Weights of a small transformer language model: LayerNorm before each block.
MLP neurons of a small language model. Each row is named by its layer, matrix (up: input weights) and neuron, and shows model dimensions 160-415. Each number is 128 + 32 x the weight over its row's rms, rounded and kept within 0 to 255. Numbers have three digits each.
After each neuron's rows, "fires on" lists the tokens most often at its 100 highest values on Wikipedia text that the model never trained on.

L5.up85:151133145059073099111072088174166152065127147175168066123112135108144141193159124132138140136172152125193145167130142062132093156111156150124143124107067129096141138176163150136159122178136098133168070104120171116183165102145115120112126076122083155125183088151162128124130162119235131114146138127125152123100155154094125102113081166124155065134107100095101152116126102173061132187130166096071135134203126123162105127186125124120093103124103144103170179143078112137084141168134086172101164176130162136164138117138136123106106195073095053121156123126105154117138070140094128129109073083120149110077086075150108174143155180110165153130142121179129120144122173144153148070113107132129114150158182124169169135072085125154117159157096098108151116127052137130160141167075151
fires on: "u", "r", "ae", "in", "e", "a"

L3.up1102:077095166160135179096117123124169106087113094162111127165114141141136156097126167113088128126133123163107118108117113120094192159088115152107136127065102202115151159135167150108149162136133145137104109139106097166116115123131107124127136132111127147154087130148173141148161164085190127079153077104192132151091087145108112083167186116104116176127106130096120119103111012132087126159127143160139107143168123092140080094143136191111119095129097132124134119100072150111171125164175152160093162131226172130152091085074146132094165094050089065163078060150154150094137128149212132130126153162143128111116120154114137137141188088177148129076107120134155174103111174172124057107154103122166167153152136094144154140135140061061125131133113071114081136101173192177149128113125162
fires on: ","

L5.up1109:157162175080121121094146151112051137134102098138056144146124162089151132131154187094110122110146132110139088111131121068120150141100121104154106139138080112094145087078135139140092118186146121124189091143104202137151155151132069102179087148102126068068126079122178077105131157146178146145097121147138149111163128101116158151124087121144129136132147154199109089119121110188134137117140137139072136134127147118131032066154188137135098124152092172171136173071072125160159116166142120121085088128111178134151148101186156089163110106155126156092145166100085182139186165174155149155120074127136143085134134108103135142108149172065146092103139148210091081095152147117090123153143114092150114130112131152180195121105081165109109123106112090158146161051150073078191092102110109
fires on: "r", "o", "u", "c", "a", "v"

L5.up238:124214147113114111098136148135108180156137132124121186103148191125122161065163099086129148120142114139088128120118140125093117134151139073141152121168084164097150078157161194093142101156117089171140154140145179120118142064108103118099084116082105154151174155095162128126180147087134130116177110120119130147143124107121112096129116138140102128126114136169102175163164163105144095134133146138213110102123114118123089138047168088168114090193137126084083112123052126116154105098092141115154122135193087075188101095134113132152099102143083060120146130118158170093109144031110161136125121087120147108075087164102161116093114096137122146198104149181107146110127123126169193156168120128105128108145133149145147106093191127209161057200135097129091168090182183153167112078109118
fires on: "s", "a", "d", "ub"

L5.up148:106176130198155106137085122146106187136105150141125132124133071044059178125139115130124083077115179140146102156103116145096163141177162172156175077149146147134120144159145143113157101157109093133085200119053106111142158139107147095097109133162162128087103170118130112206163085170098149129112132142084147120134192139132106164091184102079059147109173107095101139151128141113141105077107131099129139072098124181148117097096155170084093144142126140125049135101109140104149111080177158120087079189118096137108109176123121169154116095126098112116061174149135104144145163121134118157166113070151197084076145146115138087111114166113086178133182104178117175130209130113126122150115092158090152121139128096146098137095133136191125098177128164121110125171093075156119111096126148
fires on: "-", "w", " of"

L5.up1467:098126134107185125140117063124105126150093146203107102111105155070053108155132060113127193039108133155196055187119162104160150134145102107126124110111143160127126106124180141096074150134173086063101152113098137111108127117168120161142080185210176139100150093158162124109188164107164151117117106112172085126101119116108149091169150124144070141172127124151090166109121116217096141140121112141109145139127121096113082147150141128134138107115109089073128095125090110103102106107134143165070174131051108132087110143090105107107105103188071091124117132147108121072065131140141077156143081119102140122128174095148131142127146131225117147126150073139122099136083147123153086191166079093113185174117166113172109068104131115134144133141136037142161153102114133166100122136105097
fires on: ".", "r", "w", "g", " Bl"

L5.up786:159156116120184089146169142140109166135111097169144102110112141098109128132122145102144119096169153114076125132088139085133115195099115138150167118155094148102104098089113074138134112158122133155131118095200079150126144127101138054115158125130116093156108119133121094140128149178111157124145163132126094173119147171132118087205109122059187173144138168146128114135138103144139130075115097159148114129124148126151062051164138137047152117092123166120113109118123113138107135162133212074109133160071145139083120115165103143170106132121167079103128123117149154135183130139029137110155087150082112116123152096103124160187124131156122098128118124144129208129133072101164099140133155136121129147115129102156148152129164076096078127160049150017129170129178122156099116132079110
fires on: "-", "le", "ley", "on", ",", "l"

L5.up135:108148117131109145100122110118139108157164105145151113119085155098173186092178175120114161106129147127094101093123140137141068078071118092140135190166059121098216132119094211095079129127124128181193130087118136167124161104161208170133138119111149126146127125146148083125094172129111122163078108179139123167114163161143179133128081110165178128103086065162154077191082071156123101143144130127130159136110152120116101082097123040149120143139122120122127141093089144095129091143126122090081144052144058117131074069125128159104219155127123143117107078173116165106178123196132107169164139145118162062158170145085171116123170115068111196139108163154102137149172186154137141129119160113099144159142155127148148165166116144103143132097089118150105147159153102091161141113135128
fires on: " of", "L", "th", "O", "y", "h"

L3.up1653:099177056111159138069129051159200158089108117110158135115146158125131157109139152113130110122150156093105130090144117119197122148146120140120178115166105164102166137133150128139128123119163134108187064112146139117122112094091139080129120113155142116105117108147156119080130171111085158101143191121135174075120165076115146147177102072084062131127121118105137156097108098118122132137118161090153122069123145184192070136142116159112112113174137084069135086115130153055140112085167137086126118130052100167130093098152099109118141039125090117153160155176110088173192178137094139114131123106098158157109130112133132133130107156186115135149111167144129209120091177163098154149099096109140134142149185131182076169110139140157132087161098082125167190111146157157123113124138153
fires on: ".", " Municipality", " Man", " Brigade"

L5.up1079:140206085099154119124107086131146090154122104129079076115120199126079170150144116112073118087123119095127076130112171084140171125158125091167160075099136130129142165103160103075126145125153066131129128174095172085078075153141175154124121160101160140137086076164127107091162115109170122105098135148158186139183158124099110091163104090146133160149088142109100127098102123187115065079082119113197065131124148124148117121118156157116137181148139141100154165082113167078110159111114162118107122152110173101048114107128124129082123090156052073094139139113077146092093186155124168093128092077159079133132159127132141166075167137170109166156134128140098140146095066085120103143121056104124137147196159146164169145147142152144140190125101112119137127047120221126164127087101102
fires on: ".", "under", "per"

L5.up2005:116140132144109091092060161113100120049144116145098089169082126134100115108137094166103117137148127123131160096123141087107109116099142078132158119151108157166120158111143178078153104160117156184110096085075096145164096156150163135132147127111110105128147097226103112146156211157102142179104150126131110171120121091100191104130064147143139144174105089195113131102108028112091115103121121166104123164115097120145139149094124150156123078124101131113095166065102116041111081103114120108121137111136158154167080153120125139079120113114114139167100095105106126155172122130195156124164184165199106111140131093119177130134222123108119181090159115121160118193138151149069128140119135182139135201123145119076173116112196166116179130120151143176146124143179107116132142132146066
fires on: " of", "-", " and", " or", "t", "unt"

L3.up1498:091156118104080119133111084122130113127088103094139107113124156082141180138126078097174128139138159098171150077108153145158092118154197129153119114065086137151099185152100125113148127159143120087095184097098126099192146055129151086127112173135103140122121168164116151068141113219140099128122139155146150151096150085137132120138078148063143136140178108129146137161165115135115106212122100153112094170149146082155116165091116113127105140206132124116095156090116124101145116124142167142126107120092140158138115154107142137141164101114122090165068189153156081082141189122166153162144117144141124145148141149111098163208188138104167148065177108142114133137139162102125122113133112140149132105117159131137140115073119114109178114148127091130147149145067120159181103100212153
fires on: " |", " Total", " Final", " file"

L5.up1494:148147057121122120132076044154150121077104121180150098144164112116141101167183173138168124134174113147126143153131115103165165190110138109157092120158110128099151099132126156152198140108159123146099122073163069191145125147124141048126106065147175067127064056154153018156140160139121175147177134140134143188110191124120204164063128134120137149151138102121142154124117066124140147121153146121170126099160193102087120118138143118104101133106146163140140091176142166104090081108171111140140139079057091173156157139211092080109209173056100109157144122133114127125122172127156156119171107124154165147100090095103108107171121169103119141100160129081094184170130096142165093093119112107106076133140145123146108197126122138109170156124093146162170144143126093130135133168171156
fires on: ".", " and", "p"

L5.up248:132105095149135111060127166107123088134117143114116134107108187185183103094063103100161125117125125133116054102149137138063129124131111110105175139124093142181152172223078155102132163084139126171131144072077183121117140151118177116183102088094136170133129193104115112145173131063117157121089134097169136156072109103144149137133075160151119178107136115150135162172109140119117138143160081175169107111120092141060106140115050060095093133161107082166089165097044116205208119167098103082120158098180139115176179086135095130074134128030115101107205125154103179124124117176125152229112093124128153089155060142090122158128069129106082131128148141155149075122172140163092136095139173121088152125158147125175127130177167138186147134104143148145078132123143160153115096135113155
fires on: "s", "e", "'", "se", "d"

L5.up1674:109155201138151154090116065095151164170113103073160098107129112170126132157144086127103152118145156119113047113125147139140127159059069063150194141126085165128172159108126111146105072128146069133107085154056174112173129130136088118166101125160118121137101109117116099069132112112139166136095120166175171102086138146095189115250128121135135132140139143097117160123115136169112151147150115170185118115099090129108099082121176118135147096151057106120103102105068131103173125099114139146130133142138186155139113072171125104123134102124107116134133120150125191091092169097056134105157114095130127100142112122146116135098149179158089138119119154115129139147156106145177174173122085112120155086178111063175227051128109114112101140142092088102068141083183126130140108126070075
fires on: "r", "d", "ach", "."

L5.up1489:112133095140169131131146101147102115165123148126117157172093113107080164144123169124117149106069174168087121170095150133081093129121179152172121086130152128154170122132093152116086131182096082134119108122086095096126100183128151062143127103088110125121121130103147130080133113127151109174078126111164117132133112123137236127108120123054062185114122092123143086145179155095140106165100110114164079117123122147119145120194096149139114151158145130154095111068115173068167122112104146129123099115097128147112161162126110143117126079169090123117158127147078129128108199093097122117153074119196133095114137148102098137074151144157085161166128090105107113173190150128129137154119127171141154149119069129157124163180143146134127122082150119118118130146157142155123142120158126
fires on: "-"

L3.up1714:131149119154153125154142103134141123110183107101118147093133168106142110112145128157093176141146125143112129117181111094161163149166114105120098129167116177120114148110111113127178106206115114043137155180149113096148101063167119119142109132184123117123134166131168119077113124120152132138121154176141147201158170093084144120223182133128150094121087078108122093130089125080148117148116181123118122080122148103156127139133112100143132172149081163153100144104098137096168098177191091094120109141081081139156140106128104120156159104123155194103103160229175152166090130181126134150118152146157119143066136182135155125122133143125151142154104085123092131118149086083111081102103138093113151099204153129173064161094116043098152128134134081128113097157092093074146108131163193
fires on: ")", "p", " a", "-", "th"

L3.up1092:147145123094104124121132135121159124122127116101134090189155164158100154138179137182190118141160147090171069145133127180140128201162134142099142097132114089124117071187104172083104162148155108134159136080145115122168101128076162119187134140146028170148126127137070121190163150153166107159107156097097073098108094050172121056150125115067145154100212126095204083093156140197117121130181106077118153101158109210098152129080122115170111113177142125109121123183185172140156110088111169129081135126112136131159129150104128131140101074115099109171070154142152141144145228117100126139110133073083164083127115124148127080104124119136122120155110221113123088149178152142152160181121148176122154144116125140059153094129178100099090089032198131164117169080159090116133132121110135
fires on: ",", " |", "|", "K"

L5.up753:128116104126146142102114085110080136155117075110094084132129172157135118115153114107111141150108110094178099148065129131131159082114116123230178110149113173166147107130123132053086155130127079119139111141065130160044064132141087120133117153144196121124119145084134079089139141108166113133115180164172166138139157139134150051150123129108118118124139184168102091115169103141113071091117130129158079173167109166121157136145149132179138125126123138103127146141151171101162088115112210185099118074127172192122120183156127193131074104120055031144121142096026128109102162094147105120142092084193101118123152130142130135086164103163097136106124111156110068143112115069119104131122126090128156113138125137169167109181093170144132125106106098115085149094162166117105136107081126
fires on: ".", "19", "at"

L3.up800:147124125123139139153113080136140106159107139167089136092161140131178171053187111065172106133152175104110122118144152148142109114089176123189085139064134149167086149130130122046130155168118098127134194147108146147170139098139115098106112094064084133156126128179135118095160117115139083132123135148149125136129118167130121114164095158166132148108090125203136141183127055134147085141089126107173052162132143100113094072069110136120109151173108123133074081122109089099173121158188185127100167088134171121163133147069120155037144155117141036124132157180151141079140200187152111104122089146195136129086140152198117187174167152150139178100135081093142152183104109109095114138106167115139155097130103116163112109111104108110134131117078099098143152138134136067190093104200159
fires on: " |", "|", ";", " Final", "  "

L5.up1844:136163180130141174064138117108179120136131108165133079144113159134113096144145154097101113117116199111164121141097144122103081114132064123160098126156066150134135171134146121156104064122082150169151132114144141126151116153190158108146134128127178140120141098121107165118090097157215110088118165151107187136093048069124161131171164144129137135084182147099158129118138153174148119150134149137178107128125133168158150119098087153128098140183104144078146121081107163087112112115128091126135070091111161112218152056155138096130114064105100146133113090149135149122156162104113242150140077155166174117073175150197136122103187206163136219117044104105118084152139102152125128139130106093142129111158117138156134113112165056121151095114102106151093151093120129065095159157149130
fires on: "-", " |", " and", ":"

L3.up884:151133073157111107089134094165132135146200083129186100119126110102165142141111146127180146089131118147137110150132123126110108082124102122099126075163135131092184082148158144102144090135174126150179081104079217109106134131072125090118090118154133118123152081126118134073113147118181159206096138137143168097061140080140126160118117120070101143088199143167186155091136116131183132097183109164096081114123142176172150134139059084125142159180103149098144144098120127119063163089137080084125089127135106165134142161159127129102133070178163123092159130139120105101090216116156120173108095084153134086071127171113120111121159101120086109122168146157156111176170090141102133157061094120105135154135087159101131134050082070174125187069101132100142143122109148106074117132146084
fires on: "=", "s", " in", " the", " and", " a"

L3.up1454:127178161075117144057148133171146087072178124129133082105127129150124147187082146146156104154110112084138177172135119145156106138126105145081173082106120135124152104147135115094145116171112091097190099086122095131164106151125087124176182118147075221112081092127111126067147117137126094114117171077093172125091100024194170131141144151157121202112212121141105097107146134186084106108142077074138128132159129143124170086115073124092146078094160130047126135133144169146172093110150148120100110134127197199137196126153143129060148104172162124132133104160168134133099239088219117163145173097100132084113127111133098141104146125165108137109047120120149104149159150175103127153058135180130118143096122112106144156137132132149102159058171113161118137131109175131115140110179154
fires on: "-", " |", "|", ";", ","

L5.up1169:133118158160184109090134197147128118104117071117192123187140150123092138101150079136146131115168153096119137085152147116097157093136120167159204154145139150140136107157099094068154099152165157142116102138094174097125137163083124137151136147185206090108099085097109071131122102086180140137128122144106134116045174077101169132142120127098118192082149147093164129220166113143149121100143121106131117165134143138143066113131114157160115098132145108116104083054076111121134124136129081120101124033122125115147117113095078189131095120086173118084160144193110104074112205129110107101112112122149153106155127114121092135108119103103133099127140154102116119157193177154190112126090127135115120120135096128148224172155174118168133108126100089074061144068162137127134117180165216
fires on: " to", "|", "ly", ",", "="

L5.up1113:113183133150135086109077098129101134154087088085143124171126143160086110167117129079090165156154184132157094153141162149127162110086136150165151126079152110155190142120169149094085151156178088138171122067118152099065111188123092156160190127127148118178124115129124045122117133153150178103060160126161106143158116109192164092133139189160130191156095120116103142158149139109118080112139101176128128136160123151102189048137129075084158109104152112085151084137120168136180126108093133122092150153152188166116167160151137132119100154099110165076109099163057183086148137123152094126181123128146121142122166121148111093124148165157147097123061103185084129173136102139149118160087089184146156165116116115161160145164116118103103142114122091125164140116084189093106132126124112
fires on: "-", ".", "f", "ou"

L3.up1580:131112119091082135127154129129143101161131135085122067126136141125121119121146147123178130121138103131149158151142156157138108156100115106140075104098146123083195131200133132121161161154108111150157151117106123140177159153116128114135129145118026225120093113132151141100170131145144083138138138133150083069094095103156163109157151119096072198084186072181153144148144122117143106111130089121107119115143101172113154110155081137170165094187125125087062120168099132174146120151098162122088094087148166146152117167149086117078138101167180126049097152186126138145120244114173135145143187107126141079102140129119120162138139168150118222097098176111153091210114161122102099177082124143131107119171113154120171167169109109093163142117166069168157123149132174107181074143180156
fires on: ";", "|", " |"

L5.up564:103198164127106126157093127127162089118161122107092135070159144089150183165137137137180145144123147107116154119108144146109141060142105110137191146089078108140141110162122161022149201151125132150110123074090140136150096096080117115181132124163029159119155121130095140093095101155136101169086114097109083153124125132140198054147101128181160090184137135120145118156173126116085110161150096101119132179134167159098149060063181117096156167189105094120082124101137137106160112095129176141130114124114184140200157120146073125117125143081130145105151131143148161102100188150166110091137125076129143145095137135175108183145100157108119157092115082145179165205131158114116116171105101141125176105123145117139132094119116140091147128072139102146130137063114088106104082003162150
fires on: " |", "|", " over", "N"

L5.up502:089150139147135200116067115159171109164090097115160124169127129199151079136127135161094084163117103095136095103140147173127068076144169077153139161117080086068114104152223175124148154146154086125137066157094133156127125122131100133193147105121173129060126075130138133117136188204184095123084165121121154129123147119123150117137134095106144114107117152137168132091175074218159105157070196125145136153097110091093055100152132092146153142133131108127195111105128175109088120152155163075140151129084187129133165102086123134101117136152113153153127142117148191124119117142093126120125137139129055132128081082138161153098080105154140113111146144138116221136137143199145081150151092097120139110198169090112176156227130151153098141150080126080140134039097144200080145138110107
fires on: "s", "jun", "es", "nt", " opp", "ed"

L5.up1825:144100133115105152050150158142112116161078116050168105137153097183133153097151147070102109126137119071170161144174107161095123146107129099195104147140140138142097154168127119071151102178131193119143219087120130156087123170107122103122165110113163155151131077137154118097102142078139126157154100121124118137141137169163135142074134180147115145133146149152120102122136165147142079142128188123167048123106108126133185037143081165134092118137100188102172168078089095152109147197108156169084096147042154137161122122135165122070062095044141125120120125120099130163104190128086152159132184093164147114148138161129092110115144162207136145162060094135183094149123062142156079121111149074138136162137127131132117106094197098134130127095134115156079154076096156124107120160142147
fires on: " |", ";", " and", "-"

L5.up1938:134110156056147071066162107157108179151151138139129072185131144163099109100123119118162129129138142125125121119105128145134127124147156138147139170137105121089173139122152117119094134060121024135164102075112161096104135142180169098130165141095128116077153155118112107156203123097164148111118176179118127149101120134155152110146187155148076207139101125148098119143119133161105150125107147098166049146135087169137155180117082160075136162195135150067133097159101135078119114108138128107065167146169109176134151094159089184123081107122087129099101082102103142116133155161133109137118186083168153101168093127152117124113153151098121140087052129104140129128180150099171120158111158148150108135145164100148099118176088131110188115069110105108127118116131195093117118174046104
fires on: " |", ".", ":", "/", "ly", "_"

L3.up1365:152118120120115140165114156164108105131178070146113098160136123135084186130105213138117121128123175161117139166151151138191171147118114156124151123163065162118157089129127146086127084197159124085142148041144107101166123120107167087132185108096063085100169097110116146099145111125110071120124150111149118170087149137131122112131120149138115128131148137128106093060229074131092181109100101088140067167159098152133157114098102117106109158147023098095075196139096087095108201106199169121108081107151195119154136133131129168141125128123118108144120104150197074082141103166144145060141179109099086080119163132181092088153164106101055140149148112119178147145171091153162157165080096123115150142094095135102118174106154162151128070080102130197120110139163124082133139141163167
fires on: " and", " is", " born", " still", " seen", " re"

L3.up1071:165100146051108079138120069092108124101165125144125074117132167129161166110150115096163134153138124128142122083142123132095184155143143139174172152098146131153187087146188096041104145115117095094120105064162184125123144137139139110112091155158156086137144113182167069097142090066105147097117110152121178081135142152130099131106072132165150220104096103112154159113111164166107163092097151117099108113132091139114105079131140139101111121156095142088127118098128087103146195097130104125127140121097114108115097134138075129120100070133116131147107142132121177103126069177087158109147118141146092075170103131148180047156143174158096096112130134133089141121091172112152100174160082112162134118126171083168151100049129196173147134133041121158152107044131103113119099098170139
fires on: ",", "ly", " is", "y", " also"

L5.up960:122146165180176143132129139162142110124142112109118100141154127108183105091094125117129155080085160119142113165174141140104125069103089127103180160137115130146123104155134104185131149122104129163140125142178134105156128129059090105138087122164082073105140149089121145128111062137158110134100094161115189149140147186120139093157147087170067151032158196117119138115055204112212090077118125174091103088173125102130152091106117169127081134132086124172084149066090151125199107145182091138150108123114113149122124158113106166134167045083170135113102141140107078147153196081107106112164161086148120106117107167120119107131063103183117069131117133157112083125159096097103098111159164115106147098122180105134118108136124094158085103132160093123120139121152117127122113143102155
fires on: "s", "-", ")", " 1", " |"

L5.up172:136216057138151222176144126134090128152056100139098091100105212112115104113160116057133147084178146141087127139114126103100136122144104132131117118171134122144141159174155141127132122121158107120149110144161198087110124164151146125159092161159179095126154120117179064160129169156180111093147052125143127137113127069102132113119124076148137112133181156136124178123119112133151150162139176185078133066106115168195061183092118093189090133185113126136066112099106101078148096157127095117120124086075096094153082075164112168120104112183129112111149140144113177142137128123104181089150097136124165051141158088128103140119121075088157123110119098169080131079079123129183115127141129070097134148209112078160143187154157126188134121144153133110158176067141094115123087117131121
fires on: "r", "s", "l", "id", "d", "er"

L3.up296:097144094133097155149184136137112097177051121201086096152109110102173125176126117117098127126132121108090084112149129089116145149103153126119082143097153208157141156088180128152113170171167167081052090179105099112093142078127123101086098155112127122156162162120108176122163143083164127105125093150175162155137108137077114047103175106123123136146118147142149083107133054116093092126096163102141123105107095119126095139114152144086118036164124128166163071082071133112171120133185134128130126115166170145166161078134089119069151090076105114101103118127171177120115193068183144133141160187142099139143174171112085118089182111161174105092087140130154153106143124157119128115091093148150167161178092105155134046176129066084180122127167079153118140114197182171150142163106102
fires on: ",", " the"

L5.up1753:117136116145181121078166173124166110099106094095151147112138166180121168074169145112166140117177080140157175104085143119115152163176130125124151172159149090143134133083075094127147107101113165080139122104128135099107161117110142094145144064093149100164138159169178127108124173148185091077100109175182130137132127104074164140132152067131122177083189144164141155143118115184130108160127141133112127128139121142172099106138135128097124099163130091187114104075136077062175146099189135100105156145034148068157132134138083153151100143085146102118137144120133136122123104161057102121168067092128091150143120058089095111154095126130137127120176087140115102117141147051198140116068088089137107142129109139120141143123156075108149129146089146118134148097142158106153149127156144
fires on: ")", " to", ",", "y", "o", "l"

L3.up1664:112155172131165148163084087115144106121127123128153100132106154072059137117160100075182133113096193110134118134147163077094159072085168134159129074100104160107112154136170148058118193094141112130130161106166140166168143142148080113118104141153087095127118117164149097160141111125179125140080101161150138155076163126105125189148096088076166168163094105129066147112169081160121120119127136150112123108126158102126087127066119132144127128178087133161116180097059062146158104121106174127098110152119147147067101170191117158115075081124136066097111146167122138113152064099160197137158118149125171061145091187136138126146167199180096164103173074150071140128150113123109094169117086151141209142145114121186165142091122153164155190130059166118125077126142152172113096067136082
fires on: " |", " Total"

L5.up34:168065151131115132119085094112067172186146058036148111173170180106148141157046119123128118139111150147134116095118129157093083137137094099159126153171110198077158151128101128099062132058130082142136115123078157169102135187112122152181152083190100111098151123087142042113086195124098122114140131137164151143150153121168135115139077163151130137155107132092133189112104117148178120136106071104141121134111094106162214060064161108166099107127119121109149115048106160098134083153116126129123104045079120148155137030153178150146115051125154133136172132074155097088134082118068089167089133128132115114173128164099056170158174184169136101109073104106121105137162160167069126113086139098122143128172089125122129109097137115082138133132152115151106127118141131108147124127129136
fires on: "ing", "}", "ting", " released", "-", "y"

L5.up840:153129161171151112137125092084125118104101074134154108186153132088150135101140171117133135145158146111114170089189125095102102078123132102125144143174073123117175089116100206085136103098138158130115115101167122154166135089096110134180074141128158106092156132154166158068091130149060139144112142079086121157147158160086170155135096165072171077133187077152181074147168092155163109141127152112121098180120132100189133135124152049168145115123085081150134090084110175075078112137105152094140098104080177133073116065140121118163111160102123182104138159106167156123138091148132174139155117117141143108161163086142209114157111130070088187169124108165161138116196069145091085158129123105161112078113142108104130142102147148188152137132050120093142153172152100116133100173138116
fires on: "s", "i", "n", "h", "at", "y"

L3.up1133:187122112105139158071145125194136173141123126128171132139129178136069133144126135131100103137127141165182150133120146052116115076132079128112172127186111075159167122116116102153109095188191074157113142103165139110121145168143164125169092086152192095105123097108169137148058111142138145111135097098160117122093168034123153174139158120142116179134177199112120133093137123118186156071150165168074064068102163165156172180161111084143108172119142135084135156147165144128120135109151134118148060164133111101164128114136150100198123108192168121150148161113113151106101124116109123140105139139083142069189140100092105151097120093143079108209160134154125157178113086132158089173116073081138075068159151085097151190085161103178133092120151133176121131129070130134129168190150161
fires on: "-", " and", "–", " the", "\n", "tic"

L5.up1143:082108129109177100111150178064184098054139101117137138091141146060143131128116106128168126119166141149159139151147147093159129143121150148115182135064108157099154122124153144099173153087120117101142121102188095139157169100114110131242166103154162079115161126134180103137182131168151096093122131109098149133063152143103052094175139109081134119117185131147173114093124098160140146118202128160075134170151113100094076070129152169057093132178161076137137086117159140185118100123171100094116114205107145125086140151164110152151128170099159064121147115157169135100118110156135079153168109106152164119167104123151150178166122124132149109091149163128098150082190129124109119132152148119132149151121151043121223105085125108117150131151071124119123123108094110121116138194149236
fires on: ")", "\n\n", " is", " in", ","

L5.up740:150168080117145125125104114144126134154134058185138117152099122154111173145124170169155135136125196125123086183080137066132120147104161146113135103148105123157179131130180109134128142152118085148076097083164170156102091116073174118185132083113100077093111127098196139120138137134113102136072160168112148087108108170139132091117103177117109141138098080124145148115186132082121136166093160153153138131151122151094133112102156112040108093181111086121123129111102141116142154206118124136130081138077136134139147136142171178108148146128213084131167119169122123041167137182155100102133164083116125115163136111118063116148146169110087142124132145061137133196077127143127135157078075133117126123170174119131116158089092120105157125166093118104157143085139117147106100125157133
fires on: ",", " by", " and"

L3.up1419:123155191128124131097164145100128118127086116150123071173159099112117119097097096111163080136146143125138111121136146143147122106162135121165134177112131111149152143111084112070113144149102096098144144108109089165183127144120104111125158083160077199146085114159058159105117145148163090156127151157133121137095113122148140100120124161103091135125184182162142114099253135149107158111078165090144109197148086143076122069096114133093154090066164129090046073071192115097188072175145210120059127161135175086149159120102103165098092095188134116131184128121137131148134215110147127082145137125159118096082133113134117121122112119134131179110113139113166162170158122150136151134131151123170132116147124114105128162123187086134175082120177096122109143130137161103128107145123171
fires on: ";", " (", " |"

L5.up831:158134160117069069129089139095158154156193120140088111152121194113067151103115138133163118105124101106145153126099156186093128151176093129144131093126085132174138105091080167105117184173140175166143141130118151142155108115104182123167125121101083148144134156169119128140142136133151135201130196059159135154113158062184110091201156110121086150075176087148125122120100146103112140143126086109144088141115089128152136113063097132111111146148101190125046151101134154125116186146148173125116127142119125165145063119102146156148139125170145154175138159113192063116108175107132159190175106118161197148120204086127109073167155103083121139112111142132132188143196094171118160166108106126131164173121123139103124070123144174107152087109125168122086127159103109151105118143190081
fires on: "-", "t", "y", "ex", "ive"

L5.up343:158134064103110118097096208112133145142104117103089052167126133165095153114119173096099141123138094090174126122168161163161104194122122110218107121086109155152150142143150102100093111151105074180147213083153128113076155148143141102151096117115145150136111187123125136142126145093181116087114142106125129126106102143086122117149181172133073141102085157165163115153159127109100152089094159177152026119158150144134141112119143101146082156091155157119085152151098115135168142148101112114095103154099132133125190119144080141136109108168171132042167165111093121123083179097112138179123122088102109137134190096173081137134141150132103137159052132141126093166166039127114124146093151150117098135182094094124123133162094060079147158104167097107148153138090203129124111180181150
fires on: "-", " and", "'", "oma", "mi", "eter"

L5.up108:113165128051151149123107084110153094133130128117127155159146175129103113120125155146139094133163121128114131152177134108121100171065199118135155134141115125152137190083093119087101193103117117184125248077115146178135178153137137096148160099156089156158147169099156127098084190125161113092114136124131163125163135095163182076115135182058113123137114161098123083107127125126122136105109159112113094159126066126157157093126124081096059049130079131116129090114105177104168052152096166140132091185120194157080138160100117182083146154057165102132160128113180093077066143151125073151117133085068145155202183099184147089157133157172109063133186061085141149134129030212129124166128091152114168120160188122140149177073149099076113096076120146152199093127121142123127137120133146
fires on: " and", ")", "bil", "ec", "bl", " on"

L5.up985:122130121166174139210112132083148145122174075150115124161134172128172133133143118109147167127072137092182155147187148091115077139187165147146165134115103087044188138096123105166157160098136111134182082152147125117096101134070103121168129142097126108110139145147086132107152173070230131147123067135159094094116041125168098107136110102111156144130114079174098193138120095163095107124152166180127168148146143123150000041137164080133136156116128084163159164071128112160150123151130175117113108110069055095146079052142144103133189133127133091088159125157155134142111161095131160135136075183129097098113164132107150097110108180127115154125142144117080180116135099160178166133164103089127126111194129113118178107135076108144128116163149145104106172111119214183103148093073105
fires on: ",", "ed", "s", " Kar", ":"